config = dict(
    num_hidden_layers=12,
    hidden_size=224,
    num_attention_heads=4,
    num_key_value_heads=4,
    head_dim=64,
    intermediate_size=576,
    vocab_size=8192,
    hidden_act='swiglu',
    norm='rmsnorm',
    norm_place='pre',
    norm_eps=1e-05,
    positions='rope',
    rope_theta=49500.0,
    rope_fraction=0.25,
    qk_norm=False,
    attn_scale=0.125,
    bias='none',
    tie_word_embeddings=False,
    parallel_block=False,
    init='uniform',
    init_std_qkv=0.0299,
    init_std_o=0.0,
    init_std_up=0.0299,
    init_std_down=0.0,
    optimizer='adam_variant',
    learning_rate=0.00136,
    beta1=0.9,
    beta2=0.98,
    weight_decay=0.11,
    lr_head=0.00743,
    max_grad_norm=2.0,
    warmup_steps=597,
    schedule='wsd',
    decay_fraction=1.0,
    decay_shape='linear',
    final_lr_fraction=0.05,
    batch_tokens=65536,
    max_seq_len=1024,
    doc_mask=True,
    train_tokens=356500000,
    max_steps=5440,
    dataset='wikipedia_en',
)
MLP neurons of a small language model. Each row is named by its layer, matrix (down: output weights) and neuron, and shows model dimensions 96-223. Each number is 500 + 40 x the weight over its row's rms, rounded and kept within 0 to 999. Numbers have three digits each. A neuron's up and down rows have the sign that makes its largest values positive.
After each neuron's rows, "raises" lists the tokens whose logits its output raises most directly, leaving later layers aside.

L9.down78:447597479527479524452483533526499538409516485534465502451477518560481556492508559567487443495447479519507488487496493494430558557453439492464511478459580484544456529497442469563521444477501521518530532531437537472482492519478516513413553428474489534430595478454427553533432521493451513467498394519486509464487540540480460586495483524366488529499486420477526570498528457470458480510483
raises: "s", "ed", " ", "ing", " |"

L4.down97:494471503460500556504521463524503515479497460544554511542494451434423507514492511451517538525515486562500569463577487528484469542485469521512511467531605382488585481521522576441502515515467477446515441481497503546492484551505512508476497531556429460510524490526508564540443560509549464500472440473521475502552516501451468547488449463457499447495508503501513562546493470466507568512487
raises: "0", "9", "8", "6", "7"

L9.down98:504532541511521474519519490474527503524468522504478482550493426542465499506560533535495469493509508489521503487515445533475594485456514485443515485470545478542482568501498521480483524492515509524551560563537502501500487514477549538452576546433504506486623472540454496489454471519426464489445493470541500472593508524475560521554495534406445470498547403547493573578593454449441502501494
raises: " ", "s", "-", ".", ","

L5.down340:515528577577436456535530426513514501513505497504478518526453427544471552464516538578476450589523546489479477510488426484471492533481563486507482493454670480549489519524412521538497466497534486620580569510466506511494528508510474554467542514449502578588594488466426492485478493488434487493480448485500482477478472474510534484536523515452526553517500440512505552572499522527505437531509
raises: ",", "s", ".", " and", " "

L5.down349:498611566506474568499493445451462464419427465538462451509430444485471510466518605492416469546507544473459486399510485546493603473489485523466493542520593459494533515463453524505484509506482596483554543511479523466424513614494518484392543550472468526490513512544459444532440433524495448495448383504465432438591520494542477505497523442490505460533522473543443544497513473464467508477460
raises: ".", " |", "\n", "1", ","

L8.down338:448465412462491508545534460489556533500600554519589493539471485533498550481516523456489527524457518482484512520453477510494498486341489522523547503531567504505485535591493583503470492513505493541486497491492509519439481546492438481574466499551499442510538464472458538499433491486536439474476471511545461512573511540491520539512483512537480507533544551460541524519468516543458491544528
raises: "al", "ever", "ally", "ions", "s"

L4.down62:557506441455564509502529451490484503473575516538450506502427438525514515519500481489516513555468505480488487537510528507566502535482546510510540476499427489551496554572496544456472403597541427468510477497500568424477478567536563473417473456518485457472443508504490489491457498527522458524569562477462489505548526508531468502549422513446482530476494515384489529551558503465499508509488
raises: "ing", "ability", "ors", "ffer", "ments"

L8.down4:447515479439492482477515502450525517535467526468501560547513435484474605525518566500486575532559548526450477467494453537527498473464536531475509462511538484575654463513412476517476482498502518383545487502433481500481430499506520557541527519540499462485533516542445511549562530555449507498554469539623515451581574450518517484525544421524491490477521470447404502512487486507550441547485
raises: "ly", "x", "rated", "lies", "rate"

L4.down164:527538498507446572527524442514560428448448576483502489521549464548425496561464517531534520503557549511465528400526452439484503511408519512488553467478516506495584536522575517503479501479531522496468521527495553583558531577494493532533518458522473449534499456502505507579485470510503552493388453462408497535499477458430491449498565485470466532495453471484547541536470529475457533528507
raises: "\n", " ", ";", ".", ","

L4.down205:558484487500531577517467434564486518440492491549510482503455466487458551532542510539555507547575435520541554575573487546552489545460504531528529495470553456475494445525533534534518463536539569491506508476503519475509502458510506502458580539557501506529501508563533576521442532508521487459488498452447501460528496484451529546489529506417473480498490501528489472465605502550452531449481
raises: "8", "0", "9", "5", "1"

L6.down145:506501487420471484512473534474487484483488416538549482469495544422506485462529494476570511495596462475539599469508486462577508483462420515486508469491597414439559457466538545505527490522497524501488519500501475528496473531468578505441574539528509544443500476587526524527529517472511439373507395504499490487534525550446485504470437452510532473463526498443477504483496513427504591564514
raises: "0", "ants", "9", "8", "3"

L6.down366:476547573558507523479432499531510482479443498543516534577501456522426565458557507545482423601470536485475465551484476534457448460522550486604463480465642532529508514528441569460516519518475502569532531498481503474525497543434507540444490502451527568563569488464552492465453426486425522494542413532498512502521558512475512502503540455465544521540481460453600581577516448562481463492557
raises: ",", " of", ".", " and", " ("

L5.down207:513539503475534488539487482495505605508542458540619510500448438530506572465471473521427467475466467479438464462559477437547442466450454451535507537450437469474435563479548488511477446466479547527450545509416478537455513552487435507456467582496555468561475522502455561494501489567478404498542499429526506507521564489518532549498511471539515468495513486459508527527470544549456481467470
raises: "ac", "al", "an", "s", "us"

L6.down160:516504531574454462524523446459567495518454484506465514526488460582463571432533525535469478515513467455494485498494452467486516495471533475512560491460641532520544565518476532533516488493488509608534556570494512493562555522462467513429512522448493590544574431499467516501504507546469494482489466466559500458493496483506551538543504540465525552484509465436519529575534498555462495536534
raises: ".", ",", " and", " (", " in"

L9.down294:438446573441507492456438546602515507479576538450458491491462514533521496469439458521548511535574499439481498516561505528483548459410453496498479543497413533505514538456459511470524477492517505585543491519486542486447466589465495478395531479502494524474492539502522483536552496499548515505495493508466547528539494486475477496536501509531448433545486550403510481553400480501529512514519
raises: "able", "ably", "ors", "its", "ability"

L5.down96:526498488402467532470534536521441490463519533533528433503490513471488448487481524514535511541552468461417496535552514504457493535499550525478432587435614493495467504459467507522489431453461557488487507501497497528474530531463515530480536482556407529441498477549518582516437606506555477385549440436527510481567461543442524525463494503453513497501462490586530481526481475518498500520446
raises: "1", "3", "2", "4", "6"

L8.down370:465519497570477466476473439494511515565554527511509475517509534415517518479486521546495486527547485513554514473514403467468460517480483556519528487514576443461450538506555572437468479505462560460554541497527530458534502594477453548527490558541533492540532514443437546466496482515563501500521487516519451433539552564397524489459497514435493558439522455455511541523489501490501484468488
raises: " and", " &", ",", "s", "/"

L5.down309:524467508480540560508547503527587489437490460574413444481491450461493538507496515523557501545572492526441597526580454504525522539438478574434527533461560435471544506443575537485496504523498527441491527500481559566513539491462519503492556484519524497504510468518501546530432483497484491515477451443541462504570443538420489469466545494449387469499507499468526540546517509519442584599492
raises: "\n", "1", "0", " ", "3"

L9.down393:463541532471484563488518536512519522479570491527466522540524531519425503475494487486409427517506534515586486517539461528477522538493493467434491505453518546491505514553526526520476491483529518541525480481515519534525418539489493526477593576478512516540495501575512456503549527442446483505528440426521508427464554531591476547435516500490435522461544441549476553461488586414602572547545
raises: "el", "ard", "aire", "et", "old"

L6.down437:511460461473538449489485517509571533561486491472491491519463478484537481529548543491516459375520510460544512499464458440463542546482476486491454503631627444440523411477442489459501503504455490514473503512542467507497485525524462551473596495450492542457516555513495492483544474483466446550569457496503464547504556472467494495482478546494532504513492487500524536475427503496546488569451
raises: "ate", "ating", "ated", "ates", "ator"